Weights of a small GPT-style language model, trained from scratch on English Wikipedia.
Architecture: learned positions, biases, tied embeddings.
MLP neurons of a small language model. Each row is named by its layer, matrix (up: input weights) and neuron, and shows model dimensions 96-223. Each number is 50 + 10 x the weight over its row's rms, rounded and kept within 0 to 99.
After each neuron's rows, "fires on" lists the tokens most often at its 100 highest values on Wikipedia text that the model never trained on; "fires after" lists the tokens most often just before its 100 highest values on Wikipedia text that the model never trained on.

L4.up293:47 52 51 54 48 53 57 40 55 57 56 63 51 58 54 18 47 51 49 65 79 75 45 49 32 48 52 33 56 33 36 52 46 35 58 31 54 61 36 34 43 47 58 67 54 59 52 44 50 54 63 63 62 59 47 49 47 41 60 55 44 50 45 56 41 54 45 60 66 55 61 36 41 53 49 51 43 49 52 53 57 43 67 74 43 45 54 39 53 33 47 53 54 62 50 42 46 30 49 44 40 46 44 56 48 37 31 69 35 60 59 31 61 69 50 44 25 65 64 31 56 69 63 42 36 43 61 56
fires on: "born", "at", "y", "orn", "n", "ate"
fires after: " B", " b", " (", " l", " Bar"

L6.up810:41 56 47 44 52 53 45 48 52 54 50 42 59 49 50 61 67 57 58 53 41 72 29 55 34 50 54 53 38 38 57 49 49 66 55 56 44 59 44 46 52 54 46 49 42 50 46 51 61 57 52 50 34 83 51 54 34 48 58 53 47 46 64 59 70 62 49 35 41 46 47 48 38 70 56 44 37 45 41 59 42 62 52 58 51 64 66 62 57 54 54 39 44 33 37 43 60 45 47 54 42 47 44 42 39 43 40 55 38 36 47 31 50 47 57 58 45 57 35 39 30 52 32 65 63 63 57 48
fires on: " tra", " including", "ed", "k", "ab", "e"
fires after: ",", " includ", " the", " s", " est", "ight"

L5.up575:50 48 40 31 52 51 31 47 53 62 48 52 49 33 55 56 48 60 44 44 58 66 38 55 49 55 41 50 58 44 42 49 50 64 46 67 50 62 61 54 46 38 52 43 56 58 32 45 54 55 48 53 64 72 47 47 50 45 44 44 63 52 49 42 52 59 47 37 49 38 57 60 62 49 53 42 49 56 59 73 46 31 52 55 58 61 54 66 60 45 40 53 52 42 44 43 54 56 22 75 28 36 52 43 45 41 41 60 46 50 61 43 61 49 63 59 56 39 58 36 75 63 44 49 54 61 47 58
fires on: "k", "e", "on", "om"
fires after: " s", " B", "B", " S", " J"

L4.up38:49 65 51 54 49 66 36 55 59 49 44 44 42 48 40 42 42 59 31 54 66 67 32 28 46 68 68 38 59 56 48 57 41 42 77 28 50 37 58 34 27 41 60 50 59 39 36 42 54 67 52 48 66 50 41 51 39 46 52 50 54 53 55 52 44 39 38 52 52 68 70 62 53 37 43 45 52 50 55 70 42 50 32 58 42 43 56 55 37 51 42 40 36 35 64 52 57 50 53 37 37 34 38 76 42 63 54 75 55 57 56 36 53 67 48 53 48 59 52 45 47 51 45 62 36 49 46 44
fires on: "|", "-", "born", "orn"
fires after: "\n", " |\n", ".\n", " (", " b"

L4.up403:46 52 57 53 60 55 46 20 58 42 38 35 39 64 60 53 56 39 53 59 45 57 36 53 14 34 36 37 43 19 43 51 51 69 64 41 43 54 47 46 36 46 41 65 65 45 35 61 56 63 60 55 38 61 52 29 62 52 48 44 50 46 53 52 61 60 42 55 50 58 61 54 51 59 53 55 55 57 60 42 31 45 49 75 25 45 51 52 42 31 45 51 45 51 72 52 50 49 47 49 42 28 34 53 57 43 37 50 46 30 34 30 52 44 51 39 55 61 49 51 55 51 43 40 58 66 51 42
fires on: "6", "9", "7", "8", "2"
fires after: "8", "7", " W", "9"

L9.up56:46 52 53 59 46 40 45 44 60 27 48 47 23 64 50 58 42 27 38 42 54 45 27 65 52 50 55 64 41 45 44 58 36 44 43 42 58 33 47 48 47 67 36 66 50 57 62 63 56 51 40 58 56 26 51 53 53 29 57 48 40 42 37 58 48 45 49 51 47 52 54 59 37 68 44 50 55 44 40 46 41 55 56 33 48 45 49 37 33 42 65 70 54 32 53 48 57 38 34 55 53 55 47 59 34 49 39 39 56 36 56 63 60 71 42 43 51 46 65 53 56 44 53 55 38 54 60 67
fires on: " ", " |", "l", "ter"
fires after: " |", " ", ":", "-", "ime"

L12.up867:49 61 53 33 45 66 69 32 44 65 44 67 49 54 50 51 57 52 44 41 59 45 57 43 49 61 27 50 72 43 59 61 55 53 62 49 63 51 55 46 69 45 46 38 37 40 55 36 52 64 49 54 62 63 55 50 54 43 56 41 69 39 61 48 39 41 44 54 60 49 56 42 61 59 37 28 45 59 53 59 40 57 39 64 31 39 51 50 51 42 43 52 46 64 39 57 39 41 56 53 52 45 53 51 41 52 51 63 38 61 56 55 65 56 56 33 46 38 60 27 42 49 45 57 40 54 44 62
fires on: " ", " May", " March", " October"
fires after: ",", " in", " May", " to", "3"

L5.up565:44 61 40 59 61 58 47 61 46 57 74 43 51 50 42 56 47 55 43 68 47 57 34 53 58 54 50 33 51 53 37 33 60 38 36 37 37 51 47 43 53 41 56 55 60 49 60 41 38 48 61 49 49 48 49 42 52 51 50 38 63 54 42 49 42 41 42 38 52 34 56 43 41 44 56 45 32 66 51 41 49 46 58 46 69 50 49 43 23 46 53 48 44 55 42 48 67 56 40 46 46 44 36 35 49 64 62 68 35 51 65 45 46 44 49 56 64 37 46 29 63 29 34 56 52 46 61 34
fires on: "ad", "c", "or", "at"
fires after: " M", " A", "c", " He", " The"

L12.up684:57 60 45 65 55 55 62 50 51 52 61 57 31 51 47 43 45 59 48 57 60 46 37 45 33 38 37 39 57 50 60 63 43 38 47 57 51 57 51 40 70 47 49 44 34 36 47 58 58 46 55 31 49 63 36 42 51 41 43 68 62 39 44 73 45 58 34 62 74 48 66 52 29 40 62 46 48 83 59 47 40 42 59 79 47 41 45 41 62 29 45 41 50 54 42 34 53 46 34 36 62 58 46 46 47 53 53 46 39 58 57 49 64 53 51 50 62 47 74 38 55 42 49 50 39 63 53 67
fires on: " ", " Al", " (", " al", "l", " \""
fires after: ",", ".", " in", " from"

L7.up519:40 57 36 50 56 46 51 33 44 48 54 55 45 73 55 51 52 57 42 48 63 48 50 60 45 57 47 38 46 40 47 38 43 32 46 36 43 35 70 51 65 42 57 53 41 40 62 44 65 54 48 50 36 36 68 41 50 56 48 38 40 50 58 56 34 60 41 49 50 40 60 38 46 63 54 45 57 55 56 56 44 51 43 58 46 32 61 33 37 31 41 59 58 44 60 39 37 39 49 47 52 58 46 54 52 76 52 47 42 56 71 33 58 54 51 48 42 54 49 39 72 41 53 34 55 50 49 34
fires on: " ", "-", "ake", "e"
fires after: " the", " a", " in", " m", "st", "The"

L6.up871:45 56 49 43 58 63 33 47 59 59 62 53 32 57 60 61 51 49 44 54 59 68 43 46 51 50 49 43 44 54 39 56 42 40 53 53 39 50 58 50 50 42 53 49 45 46 62 65 85 61 67 56 43 38 61 45 39 54 45 56 46 44 56 42 44 62 30 53 49 33 62 57 41 50 69 45 45 59 47 51 35 54 56 61 40 49 62 46 42 30 41 45 43 56 52 52 47 48 36 46 34 48 48 33 52 45 29 48 41 62 68 65 42 69 45 61 56 52 70 30 59 47 44 41 48 45 29 29
fires on: "0", " "
fires after: "2", " In", "In", " a", " the"

L12.up37:49 76 34 54 69 58 46 55 53 55 63 43 40 65 62 56 48 60 51 46 60 63 42 46 54 47 43 50 57 34 60 46 43 21 46 44 61 46 43 47 54 42 57 58 49 40 56 39 47 33 56 36 52 51 47 37 48 59 44 59 37 33 47 55 51 50 38 42 51 44 79 43 54 33 51 37 39 52 60 57 58 40 40 56 55 46 72 35 47 42 58 54 41 53 40 51 41 56 49 47 51 55 57 50 35 45 28 53 33 40 64 46 48 73 28 43 51 34 73 32 59 55 50 30 50 61 36 49
fires on: "0", " "
fires after: "2", ","

L4.up789:63 47 47 47 47 50 39 55 54 51 60 58 35 51 40 36 53 45 44 48 70 54 41 50 39 40 63 61 63 45 53 33 35 59 36 48 54 62 53 52 56 57 50 46 22 63 45 51 60 54 40 72 54 45 37 54 55 43 49 60 58 54 53 31 55 58 58 40 72 53 46 42 57 46 67 57 72 41 57 55 38 50 53 63 41 69 57 44 52 48 60 53 53 55 65 60 66 27 36 62 45 48 40 65 58 64 43 54 50 64 46 38 61 64 43 46 29 37 43 42 57 42 43 57 48 59 37 47
fires on: "r", "d", "rid", "e", "ol"
fires after: " b", "B", " B", "3", " on", "b"

L8.up236:49 38 57 43 62 50 56 48 49 68 57 35 35 34 45 58 60 36 53 65 67 58 27 51 54 52 52 60 45 35 52 45 42 46 54 51 53 42 39 49 39 40 57 77 39 35 38 42 69 54 47 50 34 62 51 49 55 50 45 56 50 29 50 39 51 34 52 46 49 61 48 55 67 61 55 60 48 61 48 37 41 46 56 53 47 52 43 45 27 61 56 58 33 38 55 36 44 65 53 43 46 33 47 49 69 54 45 48 43 68 44 58 48 54 40 46 57 63 62 37 28 52 40 37 60 62 64 34
fires on: "3", "0", "6", "7", "8", "2"
fires after: "9", "6", "3", "2", "8", "7"

L5.up668:43 48 55 43 51 65 39 55 65 50 51 43 54 43 53 47 38 51 48 54 63 48 29 37 43 59 59 52 48 46 45 42 36 54 68 42 56 43 72 55 37 57 66 73 56 43 39 48 56 64 35 66 48 36 47 67 53 44 56 63 55 35 46 68 43 52 32 30 27 67 62 49 63 47 46 30 37 49 42 51 64 55 60 52 40 48 48 44 40 59 55 56 34 50 44 45 56 45 38 41 59 58 45 58 42 53 66 56 49 62 61 51 44 41 47 70 52 58 50 44 32 46 55 49 57 53 42 52
fires on: "ad", "ar", "un", "ight", "b"
fires after: " f", "qu", " F", "m", "f"

L10.up509:68 62 54 53 53 57 36 46 42 42 44 39 40 66 50 50 42 49 52 49 41 56 27 44 57 45 39 49 53 49 33 42 46 58 46 62 55 46 42 47 51 54 43 66 38 46 38 38 55 64 79 59 40 33 64 39 36 36 58 58 38 41 62 61 52 51 47 49 61 46 57 43 45 54 65 59 47 66 51 28 53 50 47 49 44 43 55 54 34 59 38 57 24 47 55 74 45 48 40 48 46 36 30 58 35 47 49 40 55 67 47 64 56 56 77 57 47 48 58 51 45 45 38 41 51 59 38 53
fires on: "3", "2", "6", ".", "1", "9"
fires after: ".", " ", "1", "2", "3"

L12.up161:65 44 52 44 53 51 51 48 50 58 47 49 44 50 38 44 47 71 57 44 69 44 51 35 41 45 42 45 42 50 36 52 41 62 44 46 46 52 46 46 42 50 32 48 47 39 51 70 51 47 43 55 57 39 49 47 46 52 26 41 56 45 52 45 49 69 64 46 58 47 34 47 46 29 49 54 28 56 42 53 43 62 71 47 47 54 58 55 53 47 52 57 47 40 36 39 81 40 27 55 49 52 61 68 62 46 54 44 66 39 50 54 67 37 63 56 49 39 58 60 61 52 40 44 39 65 50 46
fires on: " ", "1", "2"
fires after: " ", " June", " March", " December", " May"

L4.up704:69 61 54 51 48 61 40 46 18 40 26 48 59 54 37 36 52 55 56 45 33 70 34 45 43 41 59 63 72 62 38 61 39 66 59 44 47 56 43 42 56 40 50 42 40 52 27 50 59 74 49 50 37 59 41 69 46 35 42 44 62 40 54 64 47 45 50 44 48 61 44 58 60 48 64 51 48 50 61 51 51 57 52 58 64 66 42 54 43 47 62 42 49 45 45 40 58 44 30 30 48 34 51 57 59 43 45 44 47 59 41 74 58 42 47 34 51 38 44 49 41 26 55 66 46 71 52 47
fires on: "ad", "iss", "es", "g", "id"
fires after: " de", "iss", "ad", "i", "ie", " do"

L5.up639:48 60 64 48 51 41 53 43 53 59 39 53 53 69 45 38 40 47 31 45 56 77 49 59 23 64 60 50 42 39 55 73 52 52 57 49 63 54 39 43 51 41 45 59 58 51 45 54 53 70 51 62 40 27 43 58 48 46 57 45 59 50 54 49 48 40 58 57 66 52 48 42 27 54 51 50 47 45 39 70 42 43 31 66 44 27 48 23 35 44 40 48 64 56 57 44 35 39 43 63 48 44 41 52 49 32 47 50 47 42 55 49 60 66 48 41 57 47 61 38 35 50 66 58 54 48 65 48
fires on: "ri", "b", "pl", "v", "ric"
fires after: " de", " p", " P", " re", "p", " La"

L4.up738:53 60 52 57 68 46 48 52 41 44 50 41 41 43 51 34 35 31 49 48 52 78 41 65 61 62 58 58 74 36 43 53 51 51 50 57 52 57 45 61 52 45 58 68 27 54 44 57 57 45 48 54 50 39 60 58 29 44 53 43 39 46 56 38 58 61 41 55 52 59 60 65 47 60 44 40 50 39 73 62 52 60 44 45 31 51 71 42 35 54 63 52 41 51 44 71 43 34 49 30 53 52 61 50 50 25 47 65 51 54 66 44 64 48 54 61 44 51 61 57 56 60 50 57 58 52 46 51
fires on: "0", " a", "a"
fires after: " ", " (", " are"

L5.up610:58 47 47 39 74 63 35 47 76 43 61 53 54 41 38 50 51 56 48 41 62 65 41 48 52 66 61 57 59 49 43 33 60 45 41 56 43 54 52 46 26 42 40 49 42 57 33 48 48 49 50 50 40 41 47 27 60 57 41 69 58 46 54 47 47 55 42 50 53 41 57 57 46 47 52 55 54 64 62 60 49 57 42 49 34 55 53 38 22 32 73 62 50 68 57 41 39 48 57 40 56 27 63 61 67 52 41 51 39 62 63 45 49 54 40 42 42 34 68 56 55 62 38 67 49 47 39 41
fires on: "ur", "al", " pro", "ol", "ul", "l"
fires after: " B", " W", " b", " p", " the", "b"

L7.up887:53 57 54 50 42 55 36 48 32 61 50 49 47 53 48 41 61 65 42 71 64 50 52 40 58 49 54 64 57 33 52 50 50 42 74 63 48 59 54 44 40 26 40 62 27 42 53 56 47 53 48 49 29 45 58 62 50 36 38 47 58 37 64 33 49 52 81 44 68 47 39 44 57 42 64 51 60 51 46 45 50 58 53 63 39 56 42 66 47 50 42 59 46 43 53 33 61 41 35 44 52 42 47 71 69 52 52 58 28 59 45 59 42 58 66 62 44 60 59 55 63 62 61 42 41 52 44 42
fires on: "2", "9", " ", "7", "1"
fires after: " ", "1", ","

L6.up459:55 61 42 67 58 53 56 39 48 53 50 49 47 30 38 28 63 48 54 49 57 53 34 65 55 50 52 50 75 40 43 55 46 45 54 58 45 47 38 61 39 43 43 52 45 49 50 32 45 65 56 53 43 58 50 42 35 53 56 38 69 33 45 60 70 50 38 45 48 51 60 54 48 61 37 36 40 57 66 57 46 43 52 47 42 55 47 44 40 57 54 44 65 25 51 61 49 44 61 50 47 48 63 44 65 64 32 54 55 70 38 62 61 58 60 40 34 37 64 53 54 65 34 58 42 69 55 52
fires on: "0", "al", "ol"
fires after: " ", " H", " h"

L13.up206:65 53 34 65 48 50 50 51 29 39 43 41 61 47 57 47 58 74 23 64 68 57 61 45 44 48 38 52 47 30 38 50 32 55 59 55 59 51 45 44 60 71 27 51 45 40 54 60 74 74 59 57 52 49 63 56 48 36 35 62 56 41 35 47 51 45 50 47 57 48 57 55 61 61 59 66 38 66 62 36 51 59 61 50 28 58 68 38 50 47 34 56 31 28 43 46 64 45 42 50 55 52 44 33 53 50 42 62 41 56 55 49 62 47 45 39 53 43 47 45 47 57 63 60 50 45 52 39
fires on: " ", "1", "9", "2", "0"
fires after: " ", " |", "0", "|", "9", "–"

L5.up539:58 49 52 42 58 50 56 42 49 55 44 44 60 43 38 60 63 32 53 52 28 63 44 52 51 53 49 30 72 61 48 40 55 51 48 46 48 45 42 39 58 56 65 49 48 48 47 39 65 43 58 33 47 55 45 63 50 27 52 46 54 48 58 54 50 39 47 39 49 51 60 34 52 41 32 56 64 29 43 42 56 39 55 45 54 73 55 41 45 34 57 49 27 50 43 66 56 46 48 63 45 48 39 47 67 29 37 58 59 39 51 72 54 54 51 54 64 52 43 39 38 41 53 45 49 37 48 50
fires on: "ent", "on", "^{", "ife", "an"
fires after: "fer", "m", " s", " w", " g"

L6.up405:69 77 57 60 47 73 47 49 48 38 51 47 57 53 68 43 37 55 47 41 57 57 38 67 61 55 36 47 60 50 40 44 72 66 44 58 43 55 66 63 63 51 41 38 62 38 45 28 57 56 49 49 54 60 58 57 40 53 59 73 66 42 43 61 29 56 55 30 39 44 52 50 38 59 69 48 54 37 45 40 57 37 39 67 47 55 61 41 52 55 45 52 35 31 61 67 44 53 41 56 53 51 33 71 53 56 37 65 44 56 43 43 51 47 55 70 66 48 48 58 54 34 36 62 31 62 35 26
fires on: " ", " —", " |", "0"
fires after: " |", " —", " "

L5.up131:46 69 59 38 47 55 60 51 50 36 63 46 46 56 48 42 66 24 52 58 51 56 25 39 60 55 42 44 45 29 49 56 49 57 67 58 32 54 48 52 37 47 54 53 60 59 37 50 63 55 55 56 43 45 45 43 44 47 51 54 40 32 36 46 40 48 27 42 45 62 58 49 52 48 62 62 56 48 49 48 57 44 72 48 29 59 63 52 27 56 48 44 31 66 62 47 41 45 52 54 30 42 34 54 65 65 27 56 24 50 47 38 42 61 51 49 57 64 49 49 54 49 36 60 62 80 56 54
fires on: "4", "0", "3", "5", "7", ","
fires after: "9", "7", "0", "2", "6", "8"

L7.up879:65 44 54 30 53 40 34 46 34 54 43 47 74 50 43 55 66 52 48 52 50 53 45 69 32 46 49 49 35 38 34 54 50 62 50 40 37 44 36 59 23 56 40 60 56 51 49 33 78 58 55 50 53 40 77 53 56 46 60 51 53 45 46 56 40 45 51 30 47 39 62 50 27 68 59 55 51 50 44 59 36 54 42 62 27 54 55 52 35 46 36 70 53 42 54 66 47 41 41 48 43 43 52 72 52 63 48 59 43 40 49 48 75 59 58 58 58 47 43 59 54 46 43 48 62 60 46 30
fires on: " |", " ", ";", "qu"
fires after: "5", " |", "6", "7", "4", "8"

L12.up15:57 49 56 60 60 58 64 65 39 53 64 51 33 38 63 48 40 64 52 53 48 52 40 63 53 57 43 37 45 41 57 57 48 34 62 25 55 56 53 41 46 61 53 56 46 44 50 45 51 45 46 44 55 49 61 54 36 56 43 56 50 41 43 57 57 57 52 53 72 54 50 54 46 44 58 53 54 68 61 48 61 54 46 43 60 57 61 30 46 37 45 52 41 59 64 56 53 25 51 39 24 31 42 42 57 53 51 50 49 25 69 47 55 45 32 51 60 52 69 37 41 42 37 48 56 56 42 48
fires on: "0", " ", "h", "2", "mp", " H"
fires after: "2", "|", "0", "ers", "-", " E"

L7.up527:54 51 68 63 54 77 52 51 53 41 53 43 49 46 43 39 60 46 46 51 35 49 35 55 44 56 46 51 66 45 54 54 55 50 53 53 41 51 62 57 54 52 38 46 60 52 66 50 57 65 49 63 51 44 41 58 30 54 71 57 48 39 45 55 55 60 49 37 51 46 47 38 47 57 61 32 57 46 63 30 36 41 47 56 40 42 52 52 55 44 43 67 60 47 63 52 48 55 43 49 55 54 39 49 56 59 34 61 39 49 50 54 43 72 59 58 35 59 58 49 59 39 26 75 39 55 50 40
fires on: " ", " —", "2", "4"
fires after: " |", " "

L10.up56:78 53 35 46 45 40 45 37 38 39 56 49 57 39 43 52 48 50 36 45 55 53 44 66 58 49 60 46 71 38 41 63 38 57 54 55 47 30 57 64 55 50 54 48 74 64 49 31 51 50 44 45 72 60 52 46 41 52 40 57 54 40 35 75 64 54 70 34 53 51 64 62 40 63 45 53 50 51 52 47 51 51 36 59 35 52 50 39 34 54 39 48 58 59 52 61 37 55 42 51 49 56 57 46 48 55 32 66 48 63 66 56 44 43 38 60 56 36 43 57 55 58 40 59 73 58 46 31
fires on: " ", "1", "0", " (", "2", " |"
fires after: " |", " ", " /"

L5.up415:43 52 63 42 76 46 56 59 50 47 56 53 52 45 53 48 49 64 51 67 59 57 41 43 44 48 43 37 49 58 47 45 57 40 52 59 51 50 46 53 54 48 66 61 53 44 40 25 61 31 47 59 63 50 50 43 41 60 39 76 39 35 43 38 61 45 51 52 53 52 67 54 74 48 51 49 54 39 48 61 69 51 56 54 63 41 49 55 50 60 51 63 35 51 53 42 47 42 27 66 25 66 46 63 56 51 41 43 42 31 49 59 39 43 60 49 42 48 65 34 54 57 48 48 55 65 48 46
fires on: "0", "on", "orn", "mer"
fires after: "2", " J", "if", " A"

L6.up346:54 55 48 60 62 32 60 48 28 32 51 41 50 45 62 44 55 51 42 68 60 48 30 48 55 51 59 46 52 39 32 58 51 26 58 33 51 44 32 67 38 48 36 56 43 42 46 51 49 60 54 60 46 46 63 45 45 54 52 54 51 51 40 58 55 35 49 48 42 46 67 64 43 71 51 62 52 45 65 55 64 49 65 44 43 42 52 39 48 70 51 63 52 43 78 63 72 57 53 48 49 61 46 53 41 50 56 51 39 56 45 66 46 57 63 53 35 34 64 61 41 44 39 44 42 43 67 32
fires on: "2", "1", "0", "ican", "ic"
fires after: " ", "2", "ubl"

L8.up268:47 43 53 39 52 36 57 49 62 57 55 50 49 25 35 43 44 58 33 68 50 66 59 56 46 39 61 51 60 59 61 55 54 39 62 41 55 65 50 51 54 59 47 40 61 46 63 55 71 69 33 49 20 41 57 46 46 48 30 53 66 35 43 65 59 57 69 46 70 62 44 57 41 49 51 54 50 46 46 38 59 55 45 72 48 49 60 37 47 46 42 50 46 45 63 40 57 50 46 61 48 40 46 45 53 41 48 50 39 40 45 61 68 55 52 43 55 59 66 40 49 63 58 54 53 47 32 50
fires on: "u", "he", "are", "ow", " his"
fires after: " p", " P", " his", " de", "p", " D"

L5.up739:54 60 44 55 54 56 48 49 51 53 61 52 41 63 44 42 35 48 48 65 58 56 41 58 40 34 71 53 67 61 60 44 24 44 43 45 60 52 44 54 55 43 41 57 45 45 50 49 82 46 52 55 62 26 77 56 42 44 48 56 62 51 36 54 41 48 55 52 44 46 66 48 33 50 64 34 56 31 41 54 62 55 56 44 55 40 66 54 55 37 54 39 57 44 40 38 59 49 35 52 51 46 49 56 61 55 33 61 49 61 79 52 43 58 51 49 59 46 48 44 54 57 51 55 42 31 42 57
fires on: " ", "m"
fires after: " |", ";", " and", ":", " \""

L10.up538:70 52 48 70 31 50 56 49 37 48 50 56 60 50 48 45 47 53 34 42 44 51 45 55 49 44 29 61 53 42 55 43 28 53 42 46 47 36 44 46 69 76 39 57 55 55 39 48 46 52 63 47 44 45 53 37 26 28 63 66 64 49 54 61 42 47 48 30 52 44 58 41 27 42 52 54 55 54 63 41 48 48 61 57 45 54 61 49 48 58 44 65 39 51 55 74 43 40 50 37 52 38 48 66 45 54 59 56 42 52 54 42 67 70 55 49 63 48 51 38 69 56 42 51 71 54 41 42
fires on: " |\n", " ", " |"
fires after: " |", " ", "0", "2", "1", "inal"

L5.up52:42 48 51 35 40 64 37 69 53 61 39 57 44 40 46 55 52 55 37 40 54 44 29 49 52 69 51 49 52 49 37 44 60 31 69 49 41 53 55 52 39 47 50 61 41 39 30 65 72 66 51 70 55 50 55 51 57 45 57 37 46 52 50 39 37 44 43 54 44 61 53 57 49 50 50 35 50 56 45 60 39 45 69 48 38 47 41 55 65 62 45 43 45 56 47 24 47 49 64 55 33 50 52 60 40 49 45 54 33 59 63 68 64 58 69 55 59 53 28 57 57 45 64 42 56 41 55 53
fires on: "ar", "r", "re", " est", "ly", "or"
fires after: " w", " al", " f", " F", "m", "al"

L7.up512:40 52 50 38 41 35 41 45 39 49 50 54 39 55 49 62 49 61 35 55 64 44 60 40 45 57 51 49 47 52 41 37 43 46 39 30 49 46 57 59 37 58 42 46 60 44 43 39 53 59 56 55 42 35 61 60 51 50 40 30 48 50 51 45 60 39 32 53 63 49 68 58 29 57 58 53 47 43 57 39 51 60 62 54 36 56 71 53 55 55 54 53 44 35 54 53 50 52 56 30 51 41 55 66 54 54 42 45 27 41 50 40 61 68 49 54 59 44 61 43 56 46 52 60 59 44 59 45
fires on: "9", " ", " p", "0", "ate"
fires after: "1", "|", " the", " l", "2"

L5.up451:60 47 45 47 61 69 51 40 46 40 55 48 62 58 49 45 44 38 30 50 52 70 52 45 30 60 66 55 56 44 41 47 63 55 55 54 44 39 32 38 55 40 45 47 57 67 47 33 40 49 66 46 41 63 34 54 64 43 55 45 46 47 54 31 70 62 44 53 49 43 53 49 48 66 53 33 46 31 69 42 35 47 50 41 57 43 49 54 28 51 51 57 44 44 61 42 38 43 34 37 35 47 56 44 56 47 46 61 41 59 53 44 56 52 44 43 59 48 71 44 52 42 50 58 45 44 54 42
fires on: " high", "ad", "ard", "ld", "ock", "ark"
fires after: " L", " De", " O", " D", " h", " a"

L8.up328:62 55 48 58 47 50 48 58 56 55 50 54 64 45 51 55 59 58 38 64 72 66 45 50 32 39 52 49 56 44 51 32 38 42 57 29 52 36 47 48 39 54 48 58 67 29 50 39 58 53 41 67 43 35 66 53 40 33 44 62 49 47 49 54 57 57 47 41 49 60 62 59 40 74 50 54 56 48 49 46 38 61 49 60 41 45 51 76 56 44 58 45 59 28 60 41 58 43 45 39 54 52 54 51 29 48 50 52 27 63 41 48 49 42 44 53 57 38 70 49 65 45 59 72 57 43 52 36
fires on: "0", " ", "2", "1", " in", " on"
fires after: "2", " ", "|", "0"

L9.up43:70 55 60 39 58 56 42 52 60 55 47 53 48 46 46 31 38 50 49 49 40 57 54 23 50 62 45 43 65 70 57 42 43 61 51 58 44 41 56 39 42 51 40 36 58 51 50 59 48 49 53 65 48 38 53 53 27 43 50 40 56 44 44 67 74 59 53 36 53 69 51 42 55 36 63 40 46 50 53 45 43 68 72 79 41 59 54 52 54 57 44 58 41 50 48 64 38 43 25 58 35 45 45 60 37 46 56 62 50 58 45 68 56 56 40 48 42 43 43 48 50 52 34 72 71 55 39 33
fires on: " ", " |", " to", "1"
fires after: " |", " ", "5"